config.yaml
d_model: 384
activation: "gelu"
positions: "learned"
batch_tokens: 131072
seq_len: 512
steps: 5161
MLP neurons of a small language model. Each row is named by its layer, matrix (up: input weights; down: output weights) and neuron, and shows model dimensions 288-383. Each number is 128 + 24 x the weight over its row's rms, rounded and kept within 0 to 255. Numbers have three digits each.
After each neuron's rows, "fires on" lists the tokens most often at its 100 highest values on Wikipedia text that the model never trained on.

L5.up642:108155155156084117137107140117129120052135126141104097163165089130148069132121128128138115136173119128100192149146156097125112115123144154164116125159150184083127153139169095156141109110190104165130125091119123073121126154115146089109134152135149122130150146112116114132114129106110163153
L5.down642:124124164163150148156092107119139112189132135103148144153132092122161121095088095154105095120143088095126121139138159150091072115149122110202150140128107094144127164151166132121127145175169142142089137121166113140135140129114152120084144134122108147102112139116096157152159155130149155090
fires on: "er ", "0", "1", "er", "2", "or "

L5.up656:091136170129122134138090106159074136111154137140139124142177124127161138195140149122124127147159131123105167111108158122185096126134110154126173132130165143087138138148114115102131137117184126120142119132138126114113141133152122131115116065134129128142119123148132113110086120072083121108
L5.down656:139142121111127164130106154121098126126125144131132157122124102098108121107148109122143124161131108123147129112136108170094152159149139110074138115156151138158145159145112128122149116124185123102140167140103120132115174135181113075135164118123119112132104133097165171126138133117089141105
fires on: "., ", "). ", "\""

L8.up1124:130127177150153143132149120163168152099142099131158111147182125119152127142158112124103178121178123106143131103166110121132120116108132100112125102089108121109121120127113114132109106082141104145158112119154146067121108118165123192129148125112162158170149127115137155119120117173119105153
L8.down1124:124142154147166059161107110127122099170110113145101111135130120130150108146084109107149121130146138051118163166142096126113106099137125128181124134147101158142138125162165130099122145130161084134133152092134158120131165116070089125165117133135126101171125111118135138129125114158157148117
fires on: "s", "th", "as", "ag", "er", "at"

L13.up131:182131131100095109100123178161146140113106099107139107113127136163105108152166125118119149129194179099119150117148119115126129126119140189154143106140162120141134147150145117140091158117112147096070121096141080132136125115114137165105146157092125148089111156118144121096068154184104106139
L13.down131:133161097098105111170112131115153124149120139152132134105141090093175153099116112154079147146110128130115129136124157136142146133128118142123111119112162099106130146118131131146187125135130110170106127105120191111119126160176103133098108096184127146142113161116161170111157093116085129111
fires on: "g", "ag", "ac", "h", "Pl", "r"

L13.up195:140138140137147098154141147119157134100106138130078098101139135156159186154172129116142155104133126117132100145180139124114146091076149131156129109091151140054123142106118077140077144141164158142130168095154091096128118119153132113101147120120105188119150108111133107182093098120121156132
L13.down195:169125133161109122095137131076102132102097110118117154132124127149114166143107187114134157161105132167108117104164181133071141116113116081094146146140134128096101115129129111126114125138145117114130157182097123138122117075081109159148111150098180106138122148098091142126149122137140111104
fires on: "U", "I", "An", "a ", "ti"

L7.up593:176099123094088095135137127124151151147132142146157143125190124119141120158129114128100116151149185092125101102159120148150127109101151114137140105105074162149153129108110105125110141111111157136126128125137180123158157152136126153123141083114168125094136173136128107132063139127114149105
L7.down593:166113133140080113128139150182126102132125164148212136173120147110106136140118098100093101136150097104114123157131094150137115119118121161134155132123132159131108161133116157113127092105134142135077124085062143139116158137101120134141119134164132134135134088130148100089140133131148120127
fires on: "l", "or ", ", ", "with ", "by ", "| "

L7.up1140:149156133105086107089105144145147142113149115157104106137118104195114106106151149118109158164142155087108071054105150114137111129116153083156143132146155138133151142138118071147068123102123138140136135081128141143148131121103130124136141092113089123086154125114130114096130071191117124132
L7.down1140:145147134144156125120142119162123102123114144119138135123147103085126116181100143101095139117119110144103142123125158104103151140138122174138120154149120103106120144153109114135111096132090164111144122105145090172132131086103097095138150139153140113140061115127142126148105132108123076122
fires on: "-", "tr", "j", "b", "m ", "("

L9.up709:103135133149135104178129133173103133125115106134139164130143152119154103167146128139145144142136170142156143122143131143124141130108132145136126126163167173139184129140149123197112132134144155130163165128124163144129125123144114172128090126131127137111162127116122134074120070125070104101
L9.down709:145143096131115131117118127094138122103118143109123135125137110122146107093158165128140133173126066143128118136138147119123136158157130146136153170087105133102143128142144081110159158097119125111117136072149167142099085146133131125136133189129135105110121098088152148130122126144116096098
fires on: "k", "m", "ed ", "l", "t", "died "

L8.up927:154165143088105104106150133148124136118128112118127117123131164088111133164192124122127121149176120117082160129129131147170119108135116138131124136149115184143140131139132117141103127136121115125110091098152133173161158126156137163117168117105166102102113141118117102069116113078108158111
L8.down927:110129130173133139174139150122109132135117121137139127142139119128155111108124107121088146087100142096147134136130094157125131138086158096097154133084140119115121153106145129073185162173158143138121152139122141130163164114139102127111125128116151099186117139130153122110137091136125128116
fires on: "ing ", "to ", "t ", "ating ", "ate "

L8.up1091:192133104149105112139088181141116139146072120113095076143149126152101085123123130143166144114146134096070146125148148150124146129121105116151135134151116134136127135114145105138152075141126134181088142139101103169129112136115089094157154134084097141119127103117121167129119126161150144141
L8.down1091:115142128118190150105102111142137099104129122131124126131138124090133109155136128119097117109169148131153154131099129099126084135097131108151113122121164141080116141120136142104144143140118113123146113106133125105171139125120163182111075067140125103116128141186140096129145099107082110145
fires on: "j", "-", "er", "–", "competi"

L5.up1106:122129154121102095155140127117139135128074096158118132141149115168128123161146163202100133160138145124136111118131122127129090117127157138135118116140128142102160129131139117157131127125139123137128130161128102151139142149129111127148125131127109096153070133102116075141127122130161168072
L5.down1106:140145119127139122149154112132105166117105158136144108111120121141134120167157126186128110147128127115168124105108133092117088108149147135136057144134142140105176151093128125119149162111117133145091116154139106173136099127115145145138152141130141097147097168128098099109194114146140119111
fires on: "l", "L"

L12.up1048:173144090062102148157121113129152126141109130130124095214164159116132115099093135145133094155179165120119142089128141120126137076115101091157109156127106155088115135124086078148109120088064107138148112133153129149173121138147125173087108116129133127083091158093141128121125104140128127102
L12.down1048:154149111181117119142134151102090144130156135117137118136100110103130143123117124128136137110144130126146107166114139121121136155123146149115094141073119095139067156153182173115163146102165130110110137156120148161170137146109116153119111096131112119107127122115131095129131054135148113143
fires on: "of ", ", ", "the ", "The ", "and "

L7.up80:127114184098109119139151199148132130110101133161102112121132141162165158130162138178105142108117131131118131141092113103104133145136138102149120137126123122095113105160128145100049130124098096123167128156148105083121100157146146152132083144138125157111117176130134146137127140116113169142
L7.down80:149124120090160128118171122115135110122143144114148141108120143148184131128149110127114134198102149129118118183115101141130081132124117076157127140154117135127097124141113116083130163086117196154143128183108130165110113133106119153109101139108133132187163134169137150127181121116089187133
fires on: "ach", "ch", "om", "ish"

L13.up442:142084119096117060124120118132111148130080120123136113111105087161103162155131137159116180126130137116152113159142122089129126116122124165158111107129132136147184100109136106139118145075156109110116148106118097119123166149174143136109097095110132122103112150115146136085127139132111160071
L13.down442:140093108102106072116116084169118144138107147149105145130144098144127119127128081141071159139146093116115101147162131171142154129159157138112133141148114142114202100121145117175155176141108150124156129125130144125126094119122110121135135148145131119130123104115109124114162160167140119120
fires on: "l", "Gl", "Ol", "El", "all"

L9.up1022:103106131109143117118100142142150114145172066140133114160144121111164113157151129132197123091099097116064127120135136099141156104105125136141103134114126151058155121136151111133153120141131124145138097094097159125177116167126138127145138134116113178113117096148102147127095104113079151137
L9.down1022:118167167161144078109072128140163113179115115120121149125153102105167095112133105122140159090143104162130118135144143129114111152115169131122127138099167152138096120146120113124150128113130082166134157090117112088090148123128144135090135103154146075105144162111124114126136157104113111113
fires on: "its ", "the ", "a ", "at ", "sc", "fem"

L13.up700:110132154147118145095103114107142120161107104146103140101139128144129136186131154166128129079152118101170126108122120153125143128081122139142122125121199170082123148084159132137166118136112111128137115141163112098138124100145148103096145104108105128118149104121112130123103108119130155069
L13.down700:145137142178105116143179083105100131140163149133083110137169132141131171105114157086157097119181144166111095103148106141126128148125156121136149141108146127125114168162121129136165126077187119149126167103141138135125108079093129139131113132122137122111135136131069124152068175120139113144
fires on: "A ", "a ", "1", "U", "cy", "Bur"

L5.up331:099125148084107098132113151131111126107160112142130124171122131106101111134145137102128126110121113118157163135078108143160117109165083098139155122129099120173140127119119064102166113077089144151127123116131154151160152120122132106142135102097120166115136130156108123114090107130099165101
L5.down331:122116082128135118112087129098152107128125142148144184087155116071166149121123104134161120065130117130138097138129119118130155160101159131103122153123107092103132101073128121138143121155129132144147115111147118148138124140131151164160112116135116143076156132126100129146144129095098139108
fires on: "of ", ", ", "during ", "April ", "During ", "In "

L5.up926:115108136098096103162139132131105142110125134119124117160153154141147102112127134148091144073137105103129128078146131136173168102117153090153110138080101145159144121121138103087158118151129145143137116147141163143133120166117117107161165148105126094123119136125121072112122107147118138096
L5.down926:103170127117082129140155110128164108084162143119125173166159107106149099134118118168142125102122146099094152116116119129142133114176168135162164155135116187079146120142139132116135124112177108154079136114132129145133155119120141113115090122159125152107106145138116106102098125126125086079
fires on: "and ", "to ", "or ", "– "

L7.up833:114095160094106117141138160128113153122136126164146129112153121086117130138124111113126119145172123121106107125171150158156116099104120090147131127131123140098150157112120081138073130134143124153116113163109102101118163186132106156101183109110153121092121119137119147105093121156118130111
L7.down833:133098157142123083093083167135109117094143174146127165160141119119090113110138129109119107159111114136146130105124119108113130132109126163158176099098085126137125203139137121126118116113154130128154177120095117103148133149158156110194106161145141104116108126168130141158119151139142093112
fires on: "and ", "), ", ", ", "are ", "; ", "| "

L13.up1093:168115130100114116132135152128165133135100140157112099127159149085088122155144156149093123130123153103158112075158125162167117120107119125136145162117125120111132138142152115123121111079114145123116168141100115060193180139121146120120105069089130126145151127093140134131130128162129146144
L13.down1093:114138162173130163175126104117133121176137141122108174136143127132169082139103147120098112117144067159171152143103162136126146078126143170136085104135098151159140119080179141111080150127124123096160141118107156120093106054124124105132128137145140115139125147100140123095168132087131113086
fires on: "e ", "in", "ine ", "i ", "es", "es "

L8.up225:090120124162083136155132138118108116135096123098142114146152164155123124143128176142158110136149142152173154139126126113129127156131139126134109123091132195086146148101138121127123110111104129156124093120161138161131128124094135134156107133096105128159109109143129148091104110118140128138
L8.down225:145130140139119113147150114146146133134163098143125128115158110140163123138113173117128151131127130114139119144126115116100127144117172139126111141137121111119086104126121120193112144132166158136144139092130159157119115182162118124139114189156143116138138099196150137122090143094138162108
fires on: "S", "ō", "-", "d", "R", "ac"

L7.up207:143161106129113080171137117154150097106118148159102094108134100109144139099138123175132165130135113114111124091123125074158176118121167108114164103095104107173141106191129101148112102125125104164124104105109140180156142138123113139143144155124127109133107167181127107104131131107142122113
L7.down207:115130122089139079121164088151088134107120120140082149136139103155133113145151104109149119136122117067109125126136112112099138105126108124175120137163100091133115141103149116145149141118117128109087089127126175138109124103131112147108087141112104172146136128124151097107104113133151093092
fires on: "to ", "–", "from ", "and ", "Cl", "mov"

L5.up382:080122178150132112136130145136100108029150115135104106134165134155129126117163157135119152112097085133088093121138143090144112102089117179168137147153099141081142119184143124144104115098158125125158065100137191176143143130127144177087123101155140170134131131137105101099108120170150141137
L5.down382:162070157157124117143098168157162148139115112131108108133093110142155161118130146145106155150126116108154101108141138100093140158079122149154069128129090117122135092146110132133129125136134116124139103130119159135128087175160128159111142083134120124130127127144115116101143098132142123153
fires on: "\n", "\n  ", "9 ", "ter ", "th ", "ers"

L5.up1111:127126187085092115142104132146123165101111152143123134153171124088138144176152169164165106170167108138156140128121148132188121127144130134169136143141129113121143141149152110109119101096125109134142102126135110161126119109120110132181121100109149086099129141134123150116102125121078148066
L5.down1111:120123112105119144146139114121092127118163097148122137139124132131110130087145179158130137141082124150140186080091154127142138153141150109127139117120146115103128138122133171095124161125096144128133081159119108113108106130144089111139157080091109158064130149107126109197143113114144127141
fires on: ", ", ". ", "., ", "). "

L7.up509:137171143093123097173101126123144140123095120150142127115128122097131111166139136161072152140195119094104086100114160124112158143114140095135175096178170184112140092168148130133142070143122133129117129148151141102134123109090130146134075105104138160151092122131104077126152109147145128107
L7.down509:099096134121160106182124115152109142135153100104104140152160094129157119129090147110111129099124147087119102151098163118119112120142122148129129143163117098151115167155145110141123107092139112137112126163168149111102151118133133160092140144085167122108128115126119136094125150139107073121
fires on: "and ", "not ", "to ", "See ", "well ", "English"

L13.up743:080133129118096102141126089118114143107103139125155130109168110127110112162123156134095113171159148110122164158117152111139080138137131153098117127130152151109196120120128129144141126140104141124136174134120100118141157157144148141117111127166138101176118140138110147085124132147079135108
L13.down743:143088117129143129124106125126122114121111114141118122123152130124113130142134183149131108126110138135145131111151121093137156144119149119142097115125131101132151113153162163141151169118124163130124131152153124175081080111127149119130157147121163066153071156102123116092175117108149135113
fires on: "L", "l", "n"

L5.up452:121156159137077084159109109143123133084094137119125110161151110165166116173124161177106147159143148085089141120127130107122124141142136135125138128171094137113139154154153108158132083095117103129147140149150141140122132133102101124131128129105155139126097158158135087089099093147112149090
L5.down452:103109107166136148131101127173104141095139153117124153126105129141133131073148124138145131183144134093114103142130139061130144129155144135134140129143152153120107133118176139088126139144101114152145094118134126105113126128108097116128139147145115101100134111122133081122150067107143138117
fires on: "), ", "°", "E", ")", ".", "4"

L8.up649:120138160118131109131121131153099130141101134159156117145111100154128127121131108156108163161130126091091079071126134106124124133133123129109147095119125139127152135115142070131132126139098105134145143131167103130123137113154138145125125162139121163110123170132114082102101119132142152101
L8.down649:078093163146150095109146135127153133120145156120112161158098141134077116113168129128106128124103094156149139163121124156114120140086169198155124164117136130127098141121166126141107186086204144145143105156134111166130133136112114122128117147092157133150115101098106119093101130077140150138
fires on: "t", "-", "e", "rem", "u", "di"

L5.up760:147141146126082094098101139125096158147078089182127094136101147195142127149148130124127153087158138064083136124116121153162121131153106146178104126104143138104134105107135154146176099100136125153094078127125137129136151147101148126120098133124143117130137116110136138148106114100128134124
L5.down760:114148106126154113195127126139152059138127159103121137100149164075167141116119146137128113098093112133120141100089089120119150139124112089102177119127114077116130126154171102098087144161152120114141144119089128136130103100150081156133081130154092153164139139170119145114175136151123112128
fires on: "\"", "= ", " ", "-", "to ", "–"

L7.up259:110120159134109074151131153142121109076126097172115101160170117172161110104158165126120147145142083124137119075112123101159122144103101128154128129133110113066148108151132142169104121077183075143150109083158157130161153136154152151094130092162149138157132184191122107091104100158113112131
L7.down259:159133163125100121125119117133120114113146110137126104172135146146127104096120115122109142151127172126070061064129144120161163146133112153144101140127154150121145156159102108136134126107134082094131084115121119162147114128143138158127106130139139100124138154106164105113115188142114132109
fires on: "\n", "\n  ", "Released", "September "

L9.up120:145119147143101088162105147158125123144108112128085139124142124158129118131135132159152180110108116127142164120139122099114062093127107124122083108129130095101140128142109155118144112143158139142097167053136112099120114114114142082113148120115148105075144131160150139126089112139103145149
L9.down120:108134084146119133121125109160107152102135114156072132147136151111160109145113113177137126071142116102154094186139142157110133146135143151126146080101111177114116127107094136135079102121111163122143125122171117133119147132108118121052115172109135151125160112148111132135101113148152166136
fires on: "ed ", "'", "tro", "ing ", "c", "til"

L12.up538:135155119111138133143139146138146157133113126155160130178135156160107113161121136114181110123131171122106149126111106134121095153145197168117126148124109162120143123111131138105163127151146093113145103132123144129166159104132072126136103133135160124110110107146103122151119133133108139158
L12.down538:152145143166164113153156111123131124125131091153147109125164106135141128129119111166129105129106161103144128123110135125121146100085145102152116107128163106099134139163124152119113167135132172186091144120113159133130127118042145146091131137138141107112069146141102124116090173171100078131
fires on: "ing ", "ed ", "ting ", "b", "his ", "es "

L12.up1096:101126116158114093114128175154137131081144153143130135148131137122123088165137121139119153120168154096108157122151144121157098087144104147119164134148158135108158135128161095110112139125129139107191139121117114093157162087175077165121144074185151131121191145173123077125146123112109124162
L12.down1096:111118109154137139210089115143158076157149144128130147114102145087103102158109152120128123116164130132146129114124145101150113150143144082153129143150140140134132101113139150121135144108141118113121110093101086179115111137138176124041115154158159104148140142166134138122170120140148143137
fires on: "t", "k", "y", "x", "n", "l"

L8.up934:158109142104102127112115146138114142092080166141128114133151156165099138134131142149110142136152103100107111090077133134156145118146083149116120112107179136144151113102154086131130095109108170179135147118121152073168131098141124126114110074105106122127123141110101108110120101142150125160
L8.down934:151080157152126108135183149103108132155112123098156131093168124146099113127124182115123139100131111136132123125111077092117180129129143144127106111117115137179172102110099155109173143140102133113108144163141140139158083127134123139095142131164179104168130179118166112079123122076136146144
fires on: "in", "a", "es", "re", "o ", "a "

L5.up445:121119171097134151137093101121121133114124104162123122165139065106148110139164113111119134167185130156110150093118109147190116081138119133129141129150142142108131104111122110131129125151141104143117118115193139132134149109090141143120142159127115107068129137117121076107134090103172143127
L5.down445:137152162168160109114129136131146078127107097121134129130129138137155137135127130109144124146111153108165123115122094152189109155125150163084150086135185117101098142110133133090144106146140089116117174112109140114129119139116098110183139123136128145144105128137091118121142154143124135081
fires on: "ing ", "who ", "which "

L12.up1029:086127110124168143129084143158153117111116168116125133184194138096142113134172139126095135100164124139123125132155135135100151094088175110128128079069117163144132122104178114124140113154126136131087101057132173122157119131137145125126140092088141130154114118150137111122135154122122125114
L12.down1029:154138091088146101162125122128093152160111136096154151110098133150133150131088146157102115117108137114118125133116118121136135164138071101094135086086162107131107139140108173168104117125143120084121155150101139137123124124128163164120111165105103144156145113110118113162155119134141125126
fires on: "ly ", "R", "ally ", "a", "ently ", "and "

L7.up888:114179128126116140108148117139107140142146090141122090101142107140087121202140121138128145130117203106164124122159131095115146137111172175143140099149113123108131143095113130177099104100135095114144137147139089118127142161135083106089157114131139145125153142126111141132122138151131141166
L7.down888:159132112065149143096104104100103129155133114140151119080105125122111195126102155164104118109126151159133118106110086112150096097125120140133149097160128097132139108119165125145157116170169125161079137139120172127125102106117127155145083172157125138131133146144143169107144146144137122119
fires on: "ag", "g", "cl", "car", "b", "sc"

L5.up755:147121175134110091139130158108113154079108112150129094155125108146147121138127142111124149123169110122087166154137150082132112138139094164141170138122124161087102129142106072139124126084185130133110053116125128184191150148165167149139144120150191146141125143155117142098122122141092112128
L5.down755:103115161185145111146100142117146121086104099138104106121115137126095148159096124126154127129162116146150125138130127156129097148101133098128105134125098087123084154138148145162143149105101112122126140103177089127082076100129190097136132107107125089162146125158138132097149107128102135129
fires on: ".", "1", "0", "193", "1 "

L12.up1092:117108163147078134170144113097067155131140138125102166121165139148105121187124130145104120149148146119139152135122071139131121096106123148125079202131094136087147119112116141131117115145161149134105149136151133098150178178135101171106116103093122158121139141170117134074106136172140115130
L12.down1092:148099146155157102119114151117109162123133098105101106153148159183144124125163163140167133117111152196159114106104155131144138173081113141109162146150132127149103096156175159155136129082099172112093099109154107148147124111099120067092144114135142108107128129095127106112176152113141120156
fires on: "ow", "l", ") ", "\n  ", "J", ", "

L8.up804:140128146115154095142148115165094148112092120139070114161115145173149174137144152141164176150136140138101116127089104124122139085150115142144118119138141124133115106088141108130117081142083121150155127130161110121101105092123175121143123145139158152096155148144118123090136115129137152119
L8.down804:149139137117126120114119117136128155149136124109133137115121140148152113116143123126140141134127121127114151166178121147121146144091136148184134138124142124163097109127097140128142122122117158127125107116139137135142128141118126130131142126156150112120142151111155134090136112131109098132
fires on: "\n", ". ", "', ", "\n\n", ", "

L8.up698:131139134128124118120152110109144106124148057162109153154165117123136126168165139115151167135183112117083130142132128114120107129123112113154105135081135145129122127102113111142130120173123065169112097131092140096153165115134126151147134115137146102091141111118101119116116123098149174147
L8.down698:124131129132125099127125140111117126124134134137118119133141115126118134130134117128121148134127120105139152134140125134155122117132126137125135125097138148132122131125107129131127135131119121126121131136164137134131148142157139127101134140138131127115129136115119129108122113125146129125
fires on: ". ", "\n\n"

L13.up673:108149135083129123186118147134154166122141096100135109140150141115118153094151118126134145138158110112117163125166142140141117109150142098123090085159123116146122076084114143088129090101107115137118117149123149148144162146108116142133064084126147174143137136108134125141122129124120133120
L13.down673:130144142162128151105099125086134125198141149142135118102111160118130153160145078147137067110145109124145072127115114125115139130119161134148124149124125128140101146120134113168106122150118137140105118136123144133152116104118158127107111120149093109145130124107121100161111111167146119119
fires on: "and ", "both ", "as "

L5.up178:144158171140103090157160144158121126105131139121131095143199111124148104131149153136148147117118111120115163126142137119108103130094153147138145140129078146100159072163145127123128110086160105148169089153126180124128143154110089091159088111130145143134130176156120141084107122107073125107
L5.down178:136120139124103112152072116145093071142098112139110070157164119118150146144113146152117139115143109132098110153106098142121109147088145147132140121158130132111097157107149119108145134138129141129120117125150146131124108110114137103155154068123109107094112134142096129142124117127170161113
fires on: "/", "-", "ist", "°", "E", "0"

L13.up744:127123144152127120130104134133131121141150097195141132120139096139141151131136158179150161120116121136099117139163130079117098109129142106101152084156127191133110115192120108091087115178133115114144127108136146104085105140103130101158095156097111113131148143153111115121098111066122147135
L13.down744:119138078092117156184111104160172107155202103146173104130124083114125119098073168138143146124110163127077112162133130146118115127109121138130139133136096137156138099135157150175104108123154112106111080150133139128124101127193148085163119093090132114133188160104111147108114092144133104121
fires on: "cl", "Cl", "Pr", "pr", "an ", "B"

L13.up965:136092172131148160145137139124123149131154120136095151139127122162138123122137145160131127145135120154132112143103109183116148124109142113127150121114091144084155103098137138091163131147152154184138115101152102119097104155103121124166103126087094107158160120175094097080158112137123131145
L13.down965:091168129063109101097162107120133144128115142115148137141094110149125140098133096095117127119132119110179116133131132162105140079133106109109166138184067095172120164115097135113103143129115111091146135151181147108130120138141134157131130140125152119131102123126160114136127109155130129129
fires on: "t", "r", "ish", "Cr", "im", "Br"

L13.up9:125119151097134100143103157111162116140140117143107146107135137151170147088140139125136153129109141149164103148146116145150144072098171121161156139115101130123139139110155070129142184109135120143170086134161155091131116114122142162128116112123123158133119133107134111092127119109109156098
L13.down9:116180118085127086077166114107167132133170124147135121129156096108114095115138087138140114123141110130112107112177151119116129142120114143126122136129133112126121180148119138156113105158151122125125137137166149158163070191091142113125122174134106136098110153136131152140130108159116129152
fires on: "t", "The ", "Los ", "r", "It", "d"

L9.up1060:084101159093126091129148151146127113124118140132154120151146120090155140116146132107128119084139121136131121105119149144124135114114145102105167138119109126136127138084149125113111117065159133143149164124142152137155160089144183150138117115097122166140126113154129092113133100149130143138
L9.down1060:133138133104168154121078115148104104165105121121098119111133120127134128126081133103179105126119136125122183123160110125105156105122135132159108104124086141131117148144099149125125146148143107135157097099156107127102116132098128182111167113119087122135128078150137105096107134148134129163
fires on: "it", "at", "en", "It", "er"

L9.up600:111129111147111139175123136134187149110117117134125143131152104152170141082136176128100145137157158072112141147154128134134150142125163126124153129158123132136163117145119107129112091132143117129158095051151138113129103154123141116138137146086131101115149159131139124128136105164089119129
L9.down600:122098122117173164114126142117112110145137122134168159174105072151122128088136089132118135141140124083119103155147125132127111117125104145128210165139113077146121143111118103127126170137140140109082138150158143158105117130153101152160106113082093098147151162101139135104159130201103156144
fires on: "r", "thr", "dr", "Pr", "pr", "tr"

L5.up483:101149127110106129084068118138127108155119130127123128151146074094121102115158131150112128123148102099155130151107096092145174165125073120139147168128138149109151134125135109151111115111106153146123090100112133138161125115148114153134134098059155135164107141135111100070122120099080099123
L5.down483:118136164108130101120110155126133111106162138138118142121151133115105113142131094180124089133136146118104136142125105130141143096150145089104114115126130085093123157090093149118182115130119079147119150142099111219124095132138147129119115090114168131154159111095107143142164103080144086099
fires on: "of ", "–", ".", ", ", ":", "0 "

L8.up434:132139150119101111123117123144086134128102082135130120147139080130136137172133121142131151140125138107129092095083133120123174095073097150123116132143155179117166158109111104121154089118134148143134129167121130105129153145187124187127126107128166188114113147148108094127103133133116128092
L8.down434:128127173144143118167126165106067088134183120090136171179104088116156141112147151145135125106079142182141131141099157105154127108115154129161135123158091149162088132106107122127140132145173185099080099183115139098134115134174126141141118138135103190132180129103127108143168110108141135110
fires on: "of ", "-", "the ", "t", "two "

L13.up204:109131140123137109115104110144118125170131117140140166166162125128141113178162140122141116144176138129141138118112140128148115125165148161106123110108148127149135177107147104155106120093151155129125095106173110123146102118122158134141159122119119121173105145112150156131042133146126125132
L13.down204:126145132158146085091166159126157113118126195168111176107129127127136147129121148138136106102127144142147127182091165105086134132083172112130144073133124132137154091119104118157142108129113152113146140103149084170142118100137143137068130109132144136149146125164144087129088081136173184107
fires on: "d", "ac", "Ac", "; ", "am"

L5.up1067:154104132143102104145158123134141120137113131139094161144144136114087129133109129135105165121165117142135109109138094107161116126098114126125103171139140130117140083122101126118139136138189178149144124074161107112152167147064122131139102098137138137083117148107143134103078127133102117145
L5.down1067:136153124119142158083068158108162186111111106098119111111114143128123109130172140150149112132108137103137116184124136152080166107167104150092122094169138097149122109129105142117099092126095131145136138143131134111107101118116104106064131153133123153155127103140138161109163098130134148124
fires on: "first ", "ing ", "ed ", "last ", "-", "own "

L7.up986:152132145118133138193115129126161111108110106139123098123153129119101133179105128174160128145177129140117094104093126119104133143130113116120076133098149105108136117136111128136125128123123066138112147090114130104131157144101121149133143120143112111092139133101114163123054112084107136102
L7.down986:118157155119133115075093151181128127142126115131109090123149101097109088136147140135158131156102148155157155168159111155118107105086083141146107104140137170154150129084122173100105165142126134112111119140149097134117154153166094108118110128137135084118169146151124142135163201114112114146
fires on: "the ", "that ", "; ", "of ", "no ", "31"

L5.up1142:125108171114107144129139123121165153066088117138135120117148142146104124178103118130130118112165080123094142080138141144122088102136113133144095113122102125146138117122133111166175095157137087144129075183163124128116169134109116130121147133133124141097083134129119089136095111122149169154
L5.down1142:066116149148142132143113141154121103123195142126125160165161114094120179135162133103163141171111121129131122100144119122122087160109164127142114090085144124136118116108132155118113086135088118119148152098090101127149146157116146093162101098145100112152143122175132141132122148163125112107
fires on: "ing ", "while ", "of ", "and ", "only "

L8.up993:132134142133121102128082139162101137156099129079120111137140160114120133137113148141136118139173135119112097129132141116153132141155113158132113104112124106124139146128138088182101120096125094147102146120130125113145184150119118158120143090137096137128100172113114136152095155113129138091
L8.down993:129136130163112150144125146127123127099131137118099219097113092119115110060172127123159112102104158118113108092126096115104104118095153112113120169112116143150146158143115108099110126120122117107131121102152114126095094103088103080120153149120123102152137146115117111145129154132122136135
fires on: "of ", "ec", "iz", "the ", "y"

L5.up529:108151128116080109138120133130108163104119125128145108139151107132091135132122157136161125142132153124158131139107127066151167133118117184128151114156140167076146149178139093124133117083144151153158104088153165117136160133155147096137138100154150142160117119175107139110092103124104100141
L5.down529:087144135061112113124128126098107164115135131152121095138134142151095176135109166162139124135134099105127112132127092104170140179166123151062152135147114091142066137126188105115139127122145133123083125093166164129148157143136132139130115122129129141146105157144103111127135106125119129111
fires on: "| ", "\"", ": "

L8.up702:161060112099134098122137139106143162114110131172115129133110140131144111166159123132147181142173120127100118130131134126156099104125120104161126117088148151168122118098132125134090123140089101156147120114135160092125145070098124138152080124114151133113144121128103136120117123107179178143
L8.down702:129106124119138125127138128131136125131143146130107139135130136131122132115150114138139140118142138126114133143120140144128130130117124106132121124135123110134111134135120116143121149121145134118136119146114142114123131108124118146118106133131156130142124120120138134102134126112142133124
fires on: "\n\n", ". "